MLP neurons of a small language model. Each row is named by its layer, matrix (up: input weights) and neuron, and shows model dimensions 64-159. Each number is 200 + 20 x the weight over its row's rms, rounded and kept within 0 to 999.
Before each neuron's rows, "fires after" lists the tokens most often just before its 100 highest values on Wikipedia text that the model never trained on.

fires after: " ", "port", " in", "v", "ad", "s"
L13.up1260,222,211,204,199,196,202,213,176,201,207,206,202,185,175,240,180,173,190,218,207,179,176,196,177,240,174,224,217,246,186,226,164,192,231,204,205,220,235,167,197,210,202,190,221,203,219,186,191,165,194,186,220,220,216,208,209,206,238,167,195,186,207,176,189,202,194,188,193,218,204,173,227,202,219,216,191,209,198,214,164,216,228,171,214,225,164,222,193,201,207,190,198,216,187,200,195

fires after: " ", "\n", " (", "==", "n", " g"
L4.up58,179,192,218,181,208,211,196,173,206,230,196,176,178,194,188,208,211,214,196,187,175,198,205,213,201,184,195,216,232,256,190,200,192,186,184,218,191,197,237,200,189,228,187,235,233,190,203,203,173,189,174,201,198,220,179,216,203,242,200,204,185,183,167,186,205,206,208,216,191,183,178,183,208,212,244,172,202,174,198,200,191,162,199,205,180,197,165,191,209,221,229,221,161,208,167,169

fires after: "s", "f", " F", "udi", " ex", "F"
L8.up333,184,208,195,210,238,207,166,217,150,226,219,215,200,204,187,166,194,229,176,224,225,202,216,180,197,181,151,213,218,181,193,210,217,208,209,216,190,205,186,181,217,212,190,219,218,196,158,190,217,193,174,176,188,222,185,210,200,202,218,219,189,192,223,166,205,210,218,187,185,207,196,166,219,203,175,239,162,151,218,223,175,208,189,208,203,194,177,195,200,225,215,171,204,194,198,203

fires after: " ", "s", " |", " S"
L8.up920,205,216,179,233,216,213,211,209,214,224,197,221,245,213,226,212,213,200,215,208,169,212,170,191,206,158,195,173,193,190,208,209,160,151,178,202,225,219,225,178,200,219,210,199,215,216,220,206,187,199,178,229,233,183,209,199,199,163,166,170,210,198,237,195,176,196,254,207,194,171,174,196,200,179,170,196,192,212,237,186,166,209,182,216,200,187,195,214,154,227,170,204,203,196,213,177

fires after: "\n", " ", " F", "s"
L4.up939,187,227,195,183,183,169,214,209,229,226,181,217,230,177,158,203,210,202,243,242,203,200,213,195,195,214,179,179,186,213,206,197,215,224,229,181,188,214,180,206,202,223,213,206,231,196,176,189,215,173,203,189,182,209,204,182,214,142,243,210,189,198,199,201,199,202,219,183,187,218,240,223,181,187,177,254,201,200,163,198,181,206,205,191,188,204,179,205,187,215,200,223,187,199,203,198

fires after: "\n", ".", "===", "==", " (", " \""
L4.up1343,173,221,185,177,207,191,204,212,204,190,190,221,192,202,204,192,242,222,206,139,193,196,213,188,206,214,142,195,225,232,212,202,164,208,233,191,178,192,212,171,239,188,269,204,239,193,203,237,205,164,235,220,219,187,176,206,237,201,196,228,198,181,178,220,196,197,199,202,161,174,179,208,219,197,200,208,190,226,208,189,187,188,175,220,193,209,191,224,194,225,236,229,195,196,164,228

fires after: " ", " Re", " was", " |", " over", " H"
L8.up323,216,184,154,230,196,187,192,182,165,241,231,215,199,182,184,151,223,205,198,186,213,203,200,197,180,184,151,213,198,207,179,189,199,186,202,217,218,182,204,162,209,200,213,197,199,235,175,202,167,208,211,245,205,169,222,184,180,235,203,195,184,235,215,176,231,194,232,171,224,221,177,215,192,221,200,169,184,214,225,188,204,207,179,224,199,207,230,220,202,183,177,219,216,213,186,203

fires after: " ", " the", "o", " The"
L6.up1491,217,174,196,192,208,219,197,207,221,204,218,201,189,214,173,173,180,172,175,241,203,198,187,211,256,210,192,193,229,193,164,223,229,194,219,217,212,225,217,185,207,196,214,219,218,175,184,214,199,203,225,211,199,243,206,244,232,166,205,181,234,196,211,188,186,203,215,212,206,165,193,167,218,215,193,192,169,204,219,178,194,182,204,219,178,164,208,207,224,226,196,201,223,205,193,206

fires after: " ", " st", " p", "ef"
L8.up1147,153,193,202,186,190,208,221,165,246,190,215,170,226,197,218,163,232,233,210,192,171,189,170,200,191,210,211,201,192,210,197,195,206,184,232,243,166,209,194,197,160,245,184,174,183,208,171,211,208,185,168,194,176,216,227,167,177,192,205,231,209,191,181,217,174,199,192,201,216,207,193,187,184,222,220,177,256,184,166,204,216,179,224,226,177,222,222,203,203,189,208,216,219,198,179,175

fires after: "s", " as", "us", " The", "n"
L8.up733,165,197,228,182,174,183,186,202,246,192,215,181,181,225,205,218,217,244,191,200,210,125,205,185,176,220,177,191,199,189,209,240,203,223,198,204,245,239,225,198,193,210,217,210,226,177,173,174,187,251,206,237,172,203,200,187,203,182,200,206,211,196,190,217,164,181,217,207,206,207,175,218,172,189,204,201,200,195,215,167,184,200,217,223,231,174,196,223,192,171,147,239,214,193,223,193

fires after: "\n", "$", ".", "'"
L4.up126,216,211,199,206,195,199,217,192,232,220,200,183,221,182,220,224,149,185,238,195,202,203,192,218,153,217,193,180,193,182,202,173,202,170,238,211,203,202,203,199,193,191,196,193,173,230,178,182,214,195,186,153,218,166,183,190,217,216,198,183,225,214,145,192,201,207,224,172,202,201,191,172,161,220,165,199,196,220,196,215,199,219,195,206,202,168,211,214,207,191,165,219,219,206,198,203

fires after: " (19", ",", "jo", "|", " 19", " in"
L6.up158,202,198,189,202,183,177,152,210,213,207,212,228,225,181,225,214,245,188,239,220,179,207,187,235,231,194,213,213,202,204,196,203,223,188,172,216,183,181,183,196,208,174,221,176,199,235,191,182,190,193,204,185,191,204,224,204,227,209,168,181,221,174,216,190,197,182,175,211,210,201,214,192,149,174,180,218,164,231,158,214,194,211,222,227,185,207,235,197,168,165,204,185,187,209,209,190

fires after: " re", " Go", "g", "que"
L8.up295,211,202,193,192,170,208,191,206,226,206,194,200,220,179,195,192,203,190,189,212,204,204,206,219,249,148,203,196,216,182,221,181,219,183,199,198,189,209,181,177,224,196,171,214,172,216,151,219,227,176,183,213,196,218,176,158,204,234,187,171,218,241,194,152,208,210,170,197,207,185,186,191,202,162,222,211,205,185,215,176,214,177,186,213,182,186,203,205,229,207,202,235,221,213,181,188

fires after: " Ma", " Mo", "M", "cc", " Mi", " ma"
L8.up1170,187,189,212,227,163,212,187,224,187,216,206,227,196,156,174,178,218,193,170,224,176,203,166,214,186,185,212,210,210,178,197,200,190,201,152,217,217,184,204,218,218,226,202,206,199,191,194,200,190,182,202,185,196,197,166,202,183,210,206,207,219,213,225,236,239,203,168,182,167,208,199,234,200,207,186,159,161,197,201,189,196,216,211,226,211,200,231,208,195,208,196,174,206,227,230,193

fires after: "c", " P", " c", " C", " I", " b"
L13.up829,250,172,237,231,182,221,174,206,196,200,211,205,206,199,197,189,224,183,198,235,190,200,216,202,222,162,156,199,192,192,237,191,203,218,185,180,193,201,230,203,216,181,198,169,229,221,181,173,141,203,208,178,194,204,218,180,254,187,179,177,190,194,176,183,217,188,220,212,205,212,187,171,188,178,168,217,193,204,150,208,239,186,175,195,197,203,201,211,237,184,178,173,226,233,205,200

fires after: " the", " The", " b", " of"
L8.up1103,221,181,158,199,214,195,204,218,185,198,213,200,189,217,194,184,198,192,190,213,191,174,183,208,216,159,166,165,190,211,151,210,200,176,210,130,228,188,177,216,176,192,220,177,217,226,187,194,175,220,181,194,201,186,170,194,230,166,204,204,198,176,174,228,175,211,205,197,168,226,218,169,212,213,203,202,186,205,203,221,207,212,217,213,186,180,197,198,196,212,219,212,223,253,210,222

fires after: "L", " c", " E", " L", " C", " A"
L8.up790,204,212,178,198,222,206,186,176,173,225,203,218,194,171,185,198,242,182,199,233,189,205,193,200,200,212,197,168,157,191,212,170,201,206,203,184,224,190,205,224,200,167,177,177,229,183,176,193,204,230,188,182,211,170,224,207,171,191,181,220,173,189,163,230,206,213,200,208,189,221,187,215,220,181,170,245,206,217,204,241,182,193,197,216,184,193,219,207,227,173,153,204,182,193,202,219

fires after: "\n", " (", " \"", "==", "\\", "\""
L6.up1126,171,186,201,209,203,172,213,196,205,181,211,159,200,218,227,165,198,188,153,217,180,165,186,212,205,181,159,189,210,193,178,224,214,195,203,217,203,247,206,182,197,186,223,241,207,207,194,168,194,225,179,198,186,192,153,205,237,173,188,202,187,202,207,210,199,206,215,202,247,211,200,193,224,188,202,180,139,173,191,186,231,228,211,179,204,176,190,220,186,222,222,233,196,180,196,217

fires after: " ", "s", "mit", " pro"
L4.up463,201,226,195,216,200,164,218,200,199,225,198,198,187,160,206,143,215,184,182,200,179,211,178,239,185,194,186,222,187,199,231,161,212,185,196,189,190,184,177,192,197,225,232,209,205,217,204,209,194,193,177,187,249,226,213,172,238,241,202,179,211,225,194,207,185,184,195,210,200,197,183,230,174,202,135,181,202,208,168,244,190,191,182,182,212,199,197,174,203,200,193,199,210,206,201,188

fires after: "\n", "T", ".", "oc", "S", "at"
L8.up938,174,200,201,211,205,226,209,221,222,248,256,212,200,187,195,198,223,204,230,178,196,198,159,194,228,170,196,165,191,191,192,191,221,204,222,210,204,188,200,214,177,199,204,213,201,202,219,211,218,182,175,203,216,198,156,192,172,183,195,211,211,225,189,205,200,208,186,177,210,197,217,192,214,210,139,205,182,232,208,223,245,228,194,190,210,216,206,211,190,204,160,204,232,217,176,191

fires after: "\n", " (", "[", " \""
L13.up1418,200,205,224,183,235,186,186,206,220,196,170,225,216,221,215,176,197,255,177,213,186,206,230,197,222,246,161,263,194,180,186,256,222,174,214,173,220,213,183,179,214,194,186,214,191,198,210,230,165,199,198,213,192,217,213,225,209,177,214,197,194,214,176,184,211,168,215,214,229,206,206,227,191,199,162,230,191,222,179,212,205,206,209,210,204,153,188,218,199,212,223,198,195,188,153,224

fires after: "s", "c", " S", "S", "ch"
L8.up235,196,179,203,214,234,179,196,199,201,188,159,198,203,195,196,230,200,199,217,190,191,212,193,212,205,198,159,182,175,209,195,181,200,196,190,218,164,203,211,190,170,218,198,232,219,194,223,166,207,201,205,194,194,202,226,186,227,179,170,189,173,211,230,183,210,174,189,171,214,203,207,217,199,213,246,189,213,203,177,206,257,188,200,166,189,186,169,206,211,168,147,212,223,222,214,206

fires after: " Ma", " Me", " Ca", " M", " Bo", " C"
L8.up1132,216,182,174,185,176,230,179,227,194,227,192,215,189,210,214,186,181,200,183,171,177,201,211,240,240,226,151,205,202,202,165,187,198,219,198,204,231,176,196,193,209,181,218,157,207,207,184,206,199,233,229,236,171,181,173,169,226,171,223,219,168,215,176,193,216,191,222,209,211,171,206,192,164,201,217,217,209,226,199,180,156,221,224,199,196,160,203,200,206,194,202,195,222,201,215,183

fires after: "-", " ", " Con", " Al", "ba", " ("
L8.up726,214,209,198,206,220,163,196,207,190,171,220,189,199,177,189,211,221,157,174,185,206,198,181,216,191,230,188,176,216,169,216,185,202,189,168,214,256,161,191,168,196,171,239,146,193,191,195,206,175,221,180,186,191,195,184,194,236,230,211,201,197,209,208,216,187,202,235,202,174,177,177,186,216,213,161,204,194,233,211,208,186,208,201,182,201,192,186,206,199,215,212,206,207,216,206,238

fires after: " Ra", " Ro", "ra", "mo", "d", "va"
L8.up17,212,170,194,186,235,230,200,199,214,222,186,173,203,194,197,214,197,176,236,182,176,170,189,208,195,220,204,228,190,203,154,198,177,195,240,178,205,177,206,205,190,184,224,165,205,188,169,188,193,213,233,198,180,170,199,186,210,212,204,238,209,186,228,176,192,208,235,192,190,189,200,219,202,176,189,208,211,222,177,195,200,229,184,212,184,222,183,184,205,220,210,171,239,232,149,160

fires after: " S", "S", ".", " w", " imp", " de"
L8.up187,196,212,201,183,171,184,215,194,204,222,186,180,208,221,191,226,189,182,211,209,183,230,224,219,217,189,150,199,181,200,209,172,223,188,210,210,214,178,176,206,143,205,193,217,231,178,209,200,196,176,173,237,200,194,175,220,205,215,176,184,193,210,244,166,238,176,209,207,184,197,205,177,202,219,197,215,172,201,154,244,220,196,193,217,183,226,189,179,220,200,190,201,199,169,220,218

fires after: " Ma", " St", "t", "li", " ma", "n"
L8.up714,211,154,212,208,184,206,169,195,179,200,171,191,224,185,198,203,197,186,183,198,210,198,188,180,203,216,184,207,197,177,241,185,209,235,166,206,256,201,190,235,190,174,175,234,223,187,184,214,201,173,196,237,179,171,200,204,197,183,233,187,206,205,238,199,188,188,205,201,192,225,210,220,228,188,197,149,189,189,205,206,216,211,198,230,211,191,191,196,218,206,166,210,195,203,226,180

fires after: "s", " Po", "us", " Su", "\\"
L8.up636,194,186,187,170,182,200,199,178,248,204,233,192,202,181,173,181,168,194,199,202,202,205,203,192,200,209,200,201,192,197,152,258,183,201,207,159,233,227,205,213,195,192,180,167,181,157,221,181,204,183,211,222,229,218,180,218,206,194,211,213,189,217,198,199,193,190,227,190,191,191,157,221,191,232,206,221,199,200,195,199,183,231,208,226,180,184,185,207,179,186,228,212,187,201,211,168